{
  "num_attention_heads": 10,
  "norm_eps": 1e-05,
  "bias": "qkv"
}
MLP neurons of a small language model. Each row is named by its layer, matrix (gate and up: input weights) and neuron, and shows model dimensions 48-111. Each number is 50 + 15 x the weight over its row's rms, rounded and kept within 0 to 99. A neuron's up and down rows have the sign that makes its largest values positive.
After each neuron's rows, "fires in" lists the words (lower case) most often at its 100 highest values on Wikipedia text that the model never trained on. A number after a token or word is its count.

L8.gate187:41 63 40 57 25 61 30 69 35 53 33 71 72 71 46 37 50 65 63 71 30 74 74 47 40 35 42 49 42 57 55 58 55 36 48 59 36 53 66 60 50 66 24 79 61 54 55 54 46 47 43 79 59 59 78 76 57 71 51 39 55 33 26 46
L8.up187:54 70 68 79 60 38 69 58 49 40 25 58 59 56 42 38 61 56 48 55 58 51 55 59 28 47 53 60 38 80 52 55 38 52 44 21 42 40 67 48 33 58 45 84 41 49 32 62 60 46 33 58 67 57 49 84 29 60 81 41 48 17 55 48
fires in: "and" 68, "et" 7, "or" 6, "with" 4

L8.gate125:44 38 49 43 71 61 41 45 72 28 69 48 43 35 45 34 55 67 76 71 43 55 38 59 27 85 58 48 54 35 45 48 58 23 34 43 41 53 70 48 36 61 66 72 35 30 40 47 42 62 54 72 69 55 41 68 18 42 31 18 60 36 31 33
L8.up125:61 61 55 62 48 40 54 69 65 36 51 54 52 56 53 33 56 38 54 67 81 76 28 71 53 71 60 55 58 41 57 81 54 30 48 60 43 39 55 35 36 45 49 72 43 51 31 37 58 50 40 40 23 64 44 64 70 66 52 53 50 27 01 32
fires in: "well" 26, "known" 13, "to" 10, "far" 5, "seen" 4

L10.gate228:62 63 34 18 69 42 46 04 52 44 57 44 64 52 49 48 67 22 47 62 49 61 62 60 38 55 33 58 63 47 62 64 58 30 42 73 42 68 51 72 54 41 68 60 58 46 51 82 50 25 55 54 55 56 59 44 12 68 39 47 29 48 64 35
L10.up228:60 58 47 58 74 65 58 38 36 36 41 52 73 40 37 30 52 60 33 40 71 44 31 39 39 70 65 45 52 27 52 55 51 53 58 68 32 37 65 54 69 64 37 57 52 68 68 58 59 43 55 53 70 62 45 61 33 65 45 68 46 37 38 74
fires in: "i" 29, "not" 20, "we" 9, "t" 8, "you" 6

L4.gate460:54 48 35 59 47 47 51 61 57 64 36 30 62 22 68 53 80 32 16 39 28 48 75 44 53 57 58 29 56 42 56 83 60 31 39 46 21 41 69 46 52 47 72 34 37 43 52 63 46 39 75 74 43 28 20 42 53 61 61 50 53 30 39 41
L4.up460:50 51 73 52 51 30 53 46 51 67 56 56 59 34 68 53 59 62 29 41 28 42 50 46 46 64 67 69 41 37 36 35 38 40 60 63 29 52 52 49 40 35 72 65 36 56 61 65 18 20 25 29 34 13 53 45 58 53 74 74 41 43 54 53
fires in: "of" 19, "for" 16, "on" 14, "to" 11, "player" 8

L13.gate660:57 57 41 55 26 26 33 35 60 33 30 42 37 54 38 77 34 66 65 68 37 42 51 72 45 80 60 72 93 54 53 47 57 35 41 59 65 23 62 57 75 60 49 77 57 50 43 68 44 63 57 53 52 34 36 59 49 56 51 59 65 10 66 62
L13.up660:52 29 43 41 28 63 63 51 54 55 32 42 59 65 50 37 31 41 76 54 31 51 64 43 54 54 60 51 27 64 52 76 44 60 45 48 41 58 75 31 66 49 41 46 51 70 31 55 77 29 37 43 86 49 61 48 57 61 80 61 61 53 28 47
fires in: "as" 24, "was" 20, "became" 8, "of" 5, "went" 4, "number" 4

L9.gate433:61 51 58 43 64 65 86 36 16 45 62 69 53 27 50 56 16 79 46 64 45 53 29 53 26 56 50 66 74 45 57 58 69 37 37 43 40 33 70 32 50 48 30 49 33 51 56 55 63 46 54 69 56 59 34 46 17 37 56 54 48 45 51 35
L9.up433:28 33 56 52 71 51 27 31 38 47 33 18 38 68 30 59 48 58 47 78 32 36 50 46 47 53 51 57 49 54 76 71 16 34 23 68 38 39 65 47 44 75 52 46 57 17 84 38 30 62 57 39 62 19 79 51 53 40 54 56 60 36 79 60
fires in: "began" 17, "of" 14, "established" 7, "into" 7, "started" 6, "created" 5

L5.gate571:67 66 56 52 52 61 24 59 23 45 48 36 37 30 65 59 55 33 57 51 82 41 43 37 38 55 45 47 53 51 54 54 93 51 52 65 30 32 39 72 55 67 28 54 37 48 59 10 49 72 50 65 16 52 34 39 65 65 74 78 60 53 51 63
L5.up571:44 45 25 43 30 55 43 22 45 42 41 33 52 41 40 64 54 63 46 68 64 45 62 45 75 84 65 55 33 47 42 51 62 36 54 62 48 33 55 55 36 54 50 53 68 72 71 43 73 65 77 46 45 52 43 57 33 47 58 58 67 38 39 46
fires in: "large" 13, "small" 11, "largest" 10, "only" 9, "a" 7, "southern" 5

L13.gate221:49 72 35 36 63 71 33 53 82 50 59 36 10 07 58 37 45 64 68 34 57 36 37 41 47 70 53 71 72 38 42 42 72 41 51 61 50 37 67 20 33 20 70 50 65 30 25 46 42 66 59 44 36 46 30 66 47 54 65 69 38 33 67 51
L13.up221:16 73 51 42 32 70 38 22 78 62 47 69 52 65 56 50 56 71 42 30 75 68 37 26 53 51 38 69 27 63 45 14 57 45 42 66 56 35 56 33 58 45 69 45 45 53 59 52 44 69 27 32 46 51 34 58 44 49 61 56 36 56 41 38
fires in: "of" 56, "to" 24, "for" 4

L6.gate786:34 59 37 48 79 56 68 62 72 29 24 46 48 44 43 45 29 33 61 71 17 59 36 39 67 65 65 67 57 68 39 35 39 51 43 45 58 44 37 23 67 52 44 59 39 55 33 34 55 58 23 56 86 50 56 43 82 45 63 43 41 37 41 53
L6.up786:75 62 27 49 44 51 18 39 67 55 56 46 72 91 63 58 52 99 09 56 36 48 45 69 55 65 47 39 67 27 45 36 37 47 24 50 46 39 19 29 59 62 45 68 29 05 34 26 49 68 33 50 52 49 48 55 60 54 40 74 51 69 32 64
fires in: "of" 61, "among" 11, "all" 9

L6.gate158:31 65 47 44 73 47 71 51 53 48 58 42 48 57 44 50 67 47 45 48 43 58 53 36 61 18 41 36 59 51 27 40 72 38 43 71 53 50 69 72 52 53 44 58 20 51 68 07 66 57 68 35 65 17 63 46 47 42 77 62 51 41 50 70
L6.up158:65 67 64 23 83 51 43 69 42 52 44 48 49 71 39 37 51 69 35 73 57 34 41 35 28 39 64 41 52 45 37 72 55 73 59 62 21 72 55 57 19 58 32 69 33 51 57 46 61 30 63 53 41 49 62 42 73 45 40 38 46 48 22 23
fires in: "at" 50, "from" 12, "near" 10, "until" 5, "towards" 4

L5.gate263:67 26 38 37 70 35 56 43 71 55 71 45 35 61 66 37 08 65 71 25 44 57 63 53 46 48 68 27 54 42 26 54 52 33 25 53 46 80 36 64 57 68 74 52 39 49 34 51 32 53 29 74 58 53 38 74 50 21 61 29 52 45 33 52
L5.up263:74 61 33 62 36 40 59 51 42 69 34 54 56 55 40 52 58 70 52 63 45 17 55 48 41 23 70 74 29 56 64 46 45 43 87 50 47 56 15 68 37 52 56 49 33 65 61 44 28 74 36 44 42 28 43 76 43 46 70 65 44 29 38 38
fires in: "on" 63

L9.gate600:65 53 54 49 54 34 35 48 56 42 27 70 51 01 41 52 64 36 52 52 53 18 41 58 58 65 42 72 64 71 52 48 26 21 71 42 49 43 36 49 14 46 57 38 60 44 30 45 33 61 61 63 42 65 74 59 23 63 39 36 54 40 38 76
L9.up600:66 29 52 40 73 54 56 66 47 73 74 72 46 64 55 55 51 36 55 49 65 54 42 43 66 24 48 46 50 39 46 45 71 69 71 74 30 28 67 39 36 47 80 25 38 42 30 24 77 68 50 34 50 55 53 59 35 52 43 60 58 41 36 48
fires in: "at" 36, "to" 19, "on" 6

L8.gate479:45 54 37 28 79 47 29 59 77 41 51 42 48 48 50 47 49 35 64 73 29 50 38 51 88 70 67 32 66 40 28 48 23 59 50 54 46 42 59 59 46 70 72 65 60 43 66 47 37 58 44 43 47 30 51 56 62 59 63 37 31 66 53 72
L8.up479:41 39 53 49 30 57 45 42 41 62 55 43 35 50 43 81 57 52 40 21 76 49 45 64 57 75 43 37 49 72 17 51 69 45 53 37 61 32 62 49 83 43 45 49 40 76 47 50 62 51 41 42 62 43 89 51 54 20 32 26 33 72 52 63
fires in: "the" 26, "of" 19, "your" 5, "to" 4

L4.gate487:50 52 49 72 52 18 57 70 38 46 66 38 64 38 57 45 36 35 46 51 55 06 36 49 58 49 69 50 55 83 66 41 58 78 06 70 46 75 60 28 66 58 36 47 61 48 63 73 34 50 70 53 55 57 50 66 66 30 72 63 41 47 47 60
L4.up487:58 32 60 71 23 54 40 46 45 39 72 53 57 18 51 58 32 31 22 53 36 61 33 56 59 54 43 47 53 72 50 53 37 61 24 35 31 54 33 43 67 54 69 66 71 60 72 59 46 61 49 31 81 27 53 54 41 50 52 59 47 62 47 57
fires in: "this" 89, "that" 11

L10.gate739:55 57 61 52 49 57 29 55 41 32 49 28 42 55 38 51 73 77 30 24 25 36 52 55 80 48 89 47 51 53 46 25 59 67 35 52 44 65 37 58 32 44 71 40 44 50 43 47 59 45 74 36 36 36 37 76 43 52 54 40 31 47 71 66
L10.up739:83 62 65 65 54 42 66 47 48 52 89 61 78 15 60 51 44 29 43 46 47 52 20 64 61 50 59 51 43 55 62 47 27 50 31 91 62 38 70 78 43 54 98 40 63 58 60 37 71 41 35 67 72 54 62 34 64 48 57 52 61 47 70 65
fires in: "to" 48, "awards" 7

L8.gate120:52 68 43 75 55 66 44 38 76 25 45 39 10 52 35 60 59 61 60 43 17 58 31 43 57 56 71 49 47 60 49 58 37 63 43 59 42 37 53 52 54 42 75 62 37 26 36 54 36 43 45 37 55 37 53 45 70 31 82 42 18 68 33 49
L8.up120:67 30 56 48 43 68 53 37 60 52 33 54 72 34 56 71 57 62 78 62 50 37 38 52 46 61 76 74 46 44 21 49 47 57 37 41 55 63 56 63 25 29 54 70 79 59 20 55 13 44 48 73 63 38 63 76 74 36 58 43 32 50 52 47
fires in: "film" 37, "cast" 5, "series" 5, "set" 4, "directed" 4, "starring" 4

L4.gate826:44 37 53 23 78 59 53 46 50 46 57 27 41 66 35 46 24 80 48 31 47 57 44 44 83 82 66 21 65 53 32 40 45 53 47 51 61 79 61 39 70 27 43 57 67 31 45 56 53 36 30 46 60 66 63 46 58 47 66 61 48 21 49 61
L4.up826:42 36 67 52 41 83 08 50 46 47 37 51 49 40 37 81 26 47 47 20 43 37 47 29 38 28 73 43 60 17 22 37 36 53 17 67 45 79 53 39 58 68 80 56 49 38 44 63 68 65 65 64 39 32 46 49 43 69 54 68 13 40 43 23
fires in: "several" 23, "many" 19, "of" 9, "various" 6

L6.gate801:49 56 64 28 69 45 77 54 48 26 30 53 71 42 57 22 39 51 51 34 21 53 43 44 73 39 61 33 48 56 39 49 65 35 12 59 52 68 22 64 59 77 39 45 40 42 25 49 53 44 78 42 83 46 50 43 32 79 58 48 45 49 78 61
L6.up801:45 49 31 55 50 51 48 37 24 48 33 68 40 64 49 33 58 22 59 65 40 32 23 70 71 74 57 65 62 45 71 51 79 55 49 70 76 25 40 34 42 48 26 49 68 86 64 33 54 51 35 61 59 49 38 31 76 59 54 66 25 29 63 55
fires in: "before" 23, "by" 14, "later" 9, "following" 8, "day" 6

L6.gate309:19 58 74 44 36 31 17 77 45 60 65 48 64 42 78 61 25 22 81 59 43 67 54 37 42 31 50 43 46 45 61 63 59 44 45 42 55 41 56 43 54 46 60 70 65 73 38 34 59 48 50 79 00 66 57 26 29 50 53 43 48 39 34 57
L6.up309:53 37 47 69 50 42 34 60 43 46 42 48 48 52 32 28 50 49 62 43 45 48 54 62 73 52 43 37 59 39 58 30 36 24 74 65 48 15 58 46 55 44 51 62 63 42 35 54 77 36 46 67 67 36 57 34 65 61 26 44 35 38 40 76
fires in: "small" 18, "large" 16, "largest" 9, "real" 4, "significant" 4

L6.gate105:71 54 55 72 53 44 49 62 37 79 27 64 53 74 44 77 63 51 70 39 55 52 26 45 75 43 57 60 29 40 19 30 39 40 45 46 39 69 42 97 61 48 28 51 29 65 44 32 37 41 52 33 65 63 56 18 38 45 58 47 34 63 49 49
L6.up105:44 60 78 44 42 69 42 67 35 65 54 35 34 60 00 52 35 59 54 63 35 39 41 38 86 52 52 29 50 86 36 50 38 68 61 77 66 66 37 68 63 71 43 54 63 80 49 46 55 51 49 55 75 70 28 45 42 42 47 82 42 58 76 64
fires in: "it" 58, "later" 10

L13.gate611:32 78 35 14 62 53 64 36 03 60 36 63 42 51 69 45 30 43 57 39 45 87 36 56 71 44 32 45 61 52 76 45 37 62 47 64 62 32 40 46 22 48 79 47 23 70 44 42 40 45 68 71 20 64 36 55 49 48 46 52 42 50 55 44
L13.up611:50 27 31 60 62 67 56 62 47 79 36 54 28 46 32 55 48 71 07 58 56 63 55 51 44 62 61 44 48 51 43 65 50 55 34 37 53 46 48 49 21 51 58 49 68 32 51 46 39 35 51 60 44 42 52 47 82 64 60 58 25 50 27 54
fires in: "in" 28, "of" 11, "through" 7, "into" 5

L7.gate248:61 62 52 40 50 29 42 59 56 71 25 52 68 58 51 78 64 65 55 59 49 36 44 47 42 50 68 41 63 42 40 18 33 48 45 48 33 27 46 62 27 64 65 42 20 32 43 62 63 53 34 66 29 36 54 59 36 63 27 42 61 53 58 49
L7.up248:50 67 48 59 20 47 43 36 42 47 51 19 70 40 61 31 64 42 56 51 70 49 58 55 39 19 64 48 54 29 35 58 36 50 55 29 38 67 51 36 43 56 44 71 37 50 55 48 41 59 43 63 52 84 53 65 80 54 39 42 33 69 79 65
fires in: "more" 52, "most" 24, "less" 5, "extorquens" 5

L18.gate29:74 81 46 68 65 28 34 61 55 54 60 68 49 45 58 45 56 45 23 76 48 43 43 90 62 48 57 23 82 30 62 70 27 30 09 66 86 69 37 46 54 55 47 49 61 70 50 64 56 30 51 18 38 57 76 59 38 39 53 63 55 45 52 55
L18.up29:47 75 67 48 26 27 37 28 27 46 26 19 52 47 13 36 42 64 35 52 40 43 56 36 40 42 27 66 44 29 27 65 65 47 45 25 50 40 47 68 63 62 38 77 41 51 39 49 64 46 63 38 50 53 40 61 34 60 65 45 59 40 61 39
fires in: "a" 90

L5.gate190:11 54 59 46 58 53 55 62 69 59 60 53 57 62 51 50 59 58 47 70 41 21 63 79 39 32 52 51 69 29 41 49 40 49 35 34 78 53 43 23 60 69 52 47 40 49 48 38 35 40 71 33 41 62 50 51 18 31 43 62 66 46 85 50
L5.up190:27 46 65 83 46 38 21 80 35 61 37 50 70 65 25 54 62 34 58 51 26 24 35 57 29 33 43 61 57 49 41 70 37 56 46 39 55 48 37 42 68 75 11 48 09 59 50 48 44 61 30 42 60 49 26 40 47 51 62 54 52 45 38 57
fires in: "city" 23, "as" 12, "national" 8, "rovers" 6, "university" 6, "academy" 5

L18.gate506:59 65 31 50 70 46 63 51 19 69 19 52 54 41 51 70 46 09 35 41 38 34 43 46 64 58 43 28 64 45 57 62 54 30 47 62 62 23 30 74 53 48 44 41 51 49 38 70 56 54 61 43 60 44 48 58 45 36 39 65 19 52 55 45
L18.up506:21 80 38 51 29 49 44 44 29 60 64 56 67 45 41 70 51 54 37 49 79 44 63 70 77 57 46 44 58 76 70 41 30 39 60 32 70 51 38 62 66 80 54 40 43 48 65 75 51 39 63 31 41 29 27 36 59 78 43 36 58 52 78 44
fires in: "a" 61, "1" 10, "and" 4

L6.gate694:43 48 29 49 42 62 49 75 39 23 38 59 38 56 23 06 54 64 70 62 48 44 51 44 30 28 65 60 65 54 18 58 66 75 31 69 66 61 37 40 43 53 36 53 51 47 51 70 34 65 85 25 74 35 35 50 57 36 30 40 57 78 60 59
L6.up694:42 63 61 21 47 66 50 56 55 62 32 47 33 49 62 37 58 67 52 51 41 43 57 33 37 69 48 31 28 43 44 32 62 74 40 70 58 66 79 61 60 40 63 31 36 54 66 23 48 55 67 28 56 62 47 50 61 24 50 60 60 31 73 65
fires in: "year" 24, "day" 9, "march" 9, "years" 8, "season" 6

L4.gate648:32 50 68 41 61 54 46 56 15 48 62 46 48 64 55 37 44 67 49 54 28 66 54 69 34 28 89 53 40 42 70 34 59 37 48 20 67 83 35 54 34 57 52 34 57 57 34 37 42 86 30 28 45 43 23 44 48 62 58 75 68 57 50 47
L4.up648:43 52 64 65 58 71 45 58 24 29 57 58 25 53 49 62 54 78 71 28 67 56 55 47 33 38 67 30 66 44 41 47 62 33 65 37 78 46 58 39 60 48 29 17 50 50 51 47 53 62 22 45 20 50 39 60 50 68 53 36 37 46 40 31
fires in: "than" 22, "as" 22, "but" 20

L10.gate140:60 44 25 42 91 50 35 42 56 18 56 50 23 30 36 47 51 61 38 40 36 20 62 50 28 36 16 35 42 24 45 44 50 28 40 49 53 62 67 69 43 58 51 64 57 22 37 53 53 39 53 30 51 47 40 41 68 92 45 36 31 45 39 23
L10.up140:59 39 81 76 65 65 42 43 44 50 55 27 73 49 44 62 64 40 65 63 60 47 54 65 68 42 52 79 64 47 49 46 34 56 47 77 59 40 71 43 40 52 51 39 61 70 45 24 43 55 57 58 30 70 37 24 51 64 53 74 56 34 38 57
fires in: "for" 33, "to" 11, "w" 9, "served" 4

L8.gate283:43 65 52 54 50 34 51 27 32 46 50 41 34 76 72 60 40 43 44 52 41 66 32 51 60 56 51 51 74 55 53 40 57 43 27 72 61 47 38 49 48 59 48 50 42 47 58 49 68 73 44 45 56 64 53 48 51 60 58 64 46 61 63 62
L8.up283:57 55 59 52 42 51 54 48 35 42 41 28 67 52 76 34 60 30 32 50 47 56 53 46 70 51 36 40 89 63 44 39 54 41 64 65 55 37 42 31 48 68 35 56 42 49 66 65 52 54 28 54 49 71 11 75 61 57 46 44 65 35 31 50
fires in: "then" 38, "further" 14, "day" 9

L5.gate350:30 32 46 59 32 41 73 59 11 69 58 64 51 71 50 55 32 49 45 66 36 37 46 46 57 44 50 50 35 35 31 52 38 57 57 36 45 82 36 29 39 38 47 45 91 29 62 53 43 58 87 44 62 33 47 73 65 43 60 63 67 55 63 44
L5.up350:81 56 55 66 49 67 29 42 50 54 28 47 61 55 73 31 62 78 15 61 49 53 32 24 44 78 51 33 53 72 50 45 50 45 38 51 60 45 53 64 72 34 52 47 50 28 39 37 51 59 42 32 54 35 48 47 48 56 54 93 54 65 38 60
fires in: "of" 68, "jr" 8

L7.gate338:42 51 60 60 42 53 48 57 55 32 60 55 16 33 58 71 32 62 63 54 24 36 46 78 42 34 42 25 39 53 59 55 51 39 74 45 50 42 44 51 50 33 21 80 80 49 46 35 46 52 47 58 61 43 69 54 54 39 31 57 69 68 36 71
L7.up338:49 55 65 65 42 41 53 49 41 57 50 26 54 54 74 35 42 58 50 46 59 59 64 20 45 34 49 40 54 48 48 70 60 58 20 48 33 63 38 40 59 45 62 71 30 66 71 50 49 49 81 57 82 67 65 61 61 65 69 54 45 20 64 60
fires in: "as" 25, "he" 16, "on" 13, "from" 8, "end" 4

L8.gate751:71 35 47 85 37 43 60 69 48 65 28 29 41 66 37 70 71 32 42 36 33 62 26 51 47 35 59 82 53 47 37 73 57 57 59 58 38 43 52 32 66 60 33 60 68 54 49 78 59 50 60 51 54 40 72 54 62 42 50 42 70 40 60 32
L8.up751:27 61 44 77 63 59 32 43 24 41 47 29 53 35 54 45 50 44 68 63 46 21 57 42 64 39 47 82 35 58 48 34 39 57 45 53 50 45 61 57 54 15 45 58 78 28 57 55 61 57 27 53 08 46 42 54 54 35 43 54 76 31 36 61
fires in: "national" 20, "civil" 7, "non" 7, "best" 7, "gold" 5, "most" 4

L5.gate365:47 42 50 45 36 35 57 72 41 33 54 67 66 23 47 70 59 85 59 41 51 49 27 30 72 46 49 56 69 62 47 41 64 26 52 56 66 68 76 41 42 63 82 64 51 34 50 65 81 50 41 58 75 44 33 50 60 20 45 56 74 76 53 58
L5.up365:49 74 56 88 33 43 27 57 63 82 48 47 75 61 53 43 69 31 73 49 52 58 57 59 48 83 53 41 48 85 44 69 50 47 46 37 27 35 51 33 57 65 35 62 44 45 44 73 51 62 45 45 83 42 66 36 39 32 74 43 47 52 42 37
fires in: "that" 43, "same" 22

L9.gate778:49 65 55 56 26 46 56 42 40 52 42 61 61 37 31 70 22 43 67 63 35 38 28 34 52 70 71 50 57 42 40 59 55 50 43 52 47 51 80 28 62 49 49 60 45 50 72 25 60 59 47 63 84 18 66 53 46 22 73 73 55 61 45 44
L9.up778:45 29 40 41 53 32 58 48 64 29 57 87 56 54 53 64 37 70 50 46 42 49 42 35 64 54 70 44 69 47 50 44 60 26 59 24 31 55 60 41 66 51 56 51 68 48 28 48 25 38 32 43 56 51 72 48 01 54 67 55 47 32 44 37
fires in: "film" 28, "album" 15, "single" 9, "book" 7, "series" 6, "work" 5

L13.gate49:55 51 36 28 57 57 52 41 10 46 76 43 32 40 31 42 48 53 14 55 42 66 51 32 55 47 66 60 42 32 67 41 44 33 69 55 44 31 46 40 45 39 34 68 59 18 65 70 47 88 63 58 45 41 26 72 68 34 42 53 32 56 44 64
L13.up49:49 69 63 37 49 54 61 35 56 37 41 53 48 35 56 60 36 69 56 60 62 53 36 38 36 32 91 64 45 50 83 47 46 45 25 57 49 69 37 43 52 45 44 56 48 48 62 38 32 71 53 35 60 63 42 66 46 23 58 61 29 48 30 47
fires in: "of" 82, "many" 6, "all" 5

L6.gate316:38 27 50 17 40 55 50 43 58 38 42 69 47 60 41 48 65 36 23 76 42 66 63 42 34 40 50 23 54 58 73 53 38 50 42 68 57 35 46 53 81 40 39 37 54 60 33 43 47 46 63 60 41 51 66 52 66 29 41 66 37 71 71 41
L6.up316:53 63 51 42 50 20 65 31 32 38 60 34 53 70 64 40 75 38 60 43 65 62 39 37 33 46 40 65 62 43 35 60 59 81 53 55 55 41 26 56 47 43 52 35 42 64 65 35 52 59 50 57 41 50 39 42 38 57 52 59 71 58 62 48
fires in: "december" 16, "november" 14, "september" 13, "february" 7, "june" 7, "october" 7

L13.gate35:53 67 22 67 53 17 47 55 42 17 28 64 28 44 53 36 56 45 26 50 22 32 36 69 53 46 23 37 61 45 59 52 56 34 50 48 75 05 71 49 44 39 51 47 67 76 55 38 70 73 60 45 44 45 32 37 55 70 33 49 74 35 42 41
L13.up35:50 33 47 60 52 45 87 56 61 99 52 28 36 43 78 69 31 66 73 37 54 54 86 50 74 46 35 30 36 39 43 61 43 37 43 42 63 50 79 35 54 68 60 61 18 46 37 36 35 45 53 34 61 28 38 52 57 56 41 25 30 34 42 50
fires in: "this" 19, "each" 13, "one" 11, "per" 6, "a" 5, "every" 5

L8.gate179:56 58 43 76 38 68 50 39 24 67 44 75 55 52 41 53 48 43 48 85 42 59 68 59 42 68 71 35 46 48 61 75 42 48 33 63 37 23 60 69 68 42 50 72 46 48 63 46 38 60 47 46 55 47 63 54 76 49 57 43 38 63 47 48
L8.up179:33 67 33 39 43 23 32 54 45 56 69 15 66 41 42 64 04 80 74 53 60 56 56 48 65 64 71 33 48 56 46 81 53 08 40 79 62 21 36 66 61 71 35 60 55 47 69 51 52 41 38 48 67 64 67 38 55 58 28 50 50 59 60 57
fires in: "de" 32, "la" 8, "it" 6, "du" 5, "des" 5, "aldehydes" 4

L6.gate498:38 82 39 73 29 65 41 54 59 16 38 54 47 36 31 51 52 53 37 67 27 45 65 46 25 28 75 47 49 53 60 38 48 55 53 70 59 77 35 42 48 40 49 29 63 53 57 51 61 37 78 55 56 27 67 36 56 55 72 42 50 40 78 47
L6.up498:64 71 41 48 68 52 24 22 39 16 33 36 37 44 26 36 63 36 21 46 48 54 47 66 60 54 51 68 60 54 57 59 57 40 52 45 46 51 73 64 42 48 47 61 46 73 49 35 40 48 67 25 30 41 48 25 40 69 50 37 76 33 65 54
fires in: "june" 25, "october" 15, "september" 9, "may" 9, "january" 9, "april" 7

L6.gate825:49 50 62 29 76 50 51 78 52 43 28 39 65 63 36 38 62 31 18 79 46 62 45 74 82 47 37 36 67 57 66 33 47 65 40 59 54 30 60 61 52 66 38 51 63 39 37 66 64 31 58 50 56 44 44 23 59 48 64 35 46 34 35 24
L6.up825:58 76 44 72 57 53 47 45 42 41 31 57 36 59 55 54 59 76 54 44 46 49 58 64 32 59 44 41 39 40 63 63 45 66 32 44 55 26 60 41 53 35 57 33 72 42 45 42 13 64 58 41 50 74 18 33 52 71 63 62 71 55 47 69
fires in: "of" 43, "can" 20, "to" 7, "friends" 6

L4.gate714:37 57 67 44 44 50 33 51 42 55 29 65 38 47 39 54 35 67 53 21 65 73 58 49 52 32 48 43 42 46 32 34 47 50 91 50 42 70 80 27 66 45 45 53 39 56 51 61 44 32 55 50 74 29 24 44 68 27 50 59 45 68 36 38
L4.up714:61 42 34 72 79 77 43 55 65 56 69 42 48 37 40 66 54 58 42 52 59 79 64 32 63 55 87 29 54 64 31 47 16 68 50 31 69 40 51 64 59 55 49 60 73 43 49 86 41 46 16 65 50 65 50 65 64 82 39 56 70 53 62 50
fires in: "of" 32, "on" 13, "in" 8, "c" 5, "s" 5, "up" 4

L17.gate804:32 63 51 37 25 48 44 62 61 20 43 53 49 27 52 38 25 21 26 39 33 78 60 32 63 47 60 32 20 41 62 43 37 79 60 39 32 25 54 61 34 63 63 57 37 35 46 51 50 80 25 89 45 55 37 39 57 62 62 37 56 49 29 49
L17.up804:36 46 41 58 46 68 57 55 81 81 59 61 28 37 62 41 57 61 42 67 45 60 73 67 39 56 62 47 42 76 36 80 45 56 48 27 45 64 56 67 53 35 54 77 33 58 47 42 41 62 56 64 55 78 45 41 32 24 51 56 46 55 56 24
fires in: "and" 63, "of" 7, "all" 5, "even" 5, "or" 4

L8.gate37:34 61 55 40 45 52 81 37 53 51 43 68 29 62 40 39 31 47 43 84 54 47 57 62 59 46 37 49 77 44 74 49 33 38 44 29 62 52 80 68 23 45 60 40 38 29 29 11 56 65 48 39 41 37 57 62 62 76 59 59 45 45 59 70
L8.up37:45 52 60 75 24 40 61 51 51 61 59 50 46 34 36 45 80 45 51 38 11 31 38 54 40 12 42 55 54 23 58 61 56 55 83 45 54 63 66 37 26 35 65 57 36 69 51 48 83 64 57 79 54 51 75 77 41 49 31 67 30 52 77 76
fires in: "after" 39, "by" 10, "for" 9, "with" 8, "don" 7

L9.gate671:21 66 72 82 28 35 73 62 75 59 48 43 15 53 59 38 49 54 33 80 43 30 28 28 50 20 13 23 39 49 39 34 40 55 40 31 55 63 63 43 56 42 33 35 51 48 40 42 33 57 45 73 57 59 49 25 23 50 71 64 74 52 60 58
L9.up671:44 69 70 58 66 32 36 21 35 57 55 45 50 44 47 26 60 42 53 54 15 54 50 43 27 39 36 35 69 46 32 56 36 46 61 46 37 56 67 44 46 64 35 46 63 39 31 27 55 58 50 81 66 76 15 43 71 66 51 67 51 32 53 36
fires in: "from" 50, "university" 22

L4.gate48:43 44 36 59 39 41 50 45 71 70 22 36 31 39 42 37 37 56 53 66 34 58 48 33 62 56 34 50 60 45 64 35 41 39 34 45 49 36 24 47 64 66 42 40 32 48 56 60 44 61 15 42 59 50 21 62 41 47 65 46 32 43 31 45
L4.up48:43 44 49 74 35 57 48 57 44 63 35 26 34 67 59 39 39 53 69 71 27 41 25 47 57 66 55 49 67 55 27 36 57 60 52 39 63 54 59 53 82 70 57 32 57 83 36 55 30 54 37 51 82 32 43 84 61 35 52 22 45 37 67 59
fires in: "of" 21, "with" 19, "by" 14, "among" 11, "into" 5, "as" 5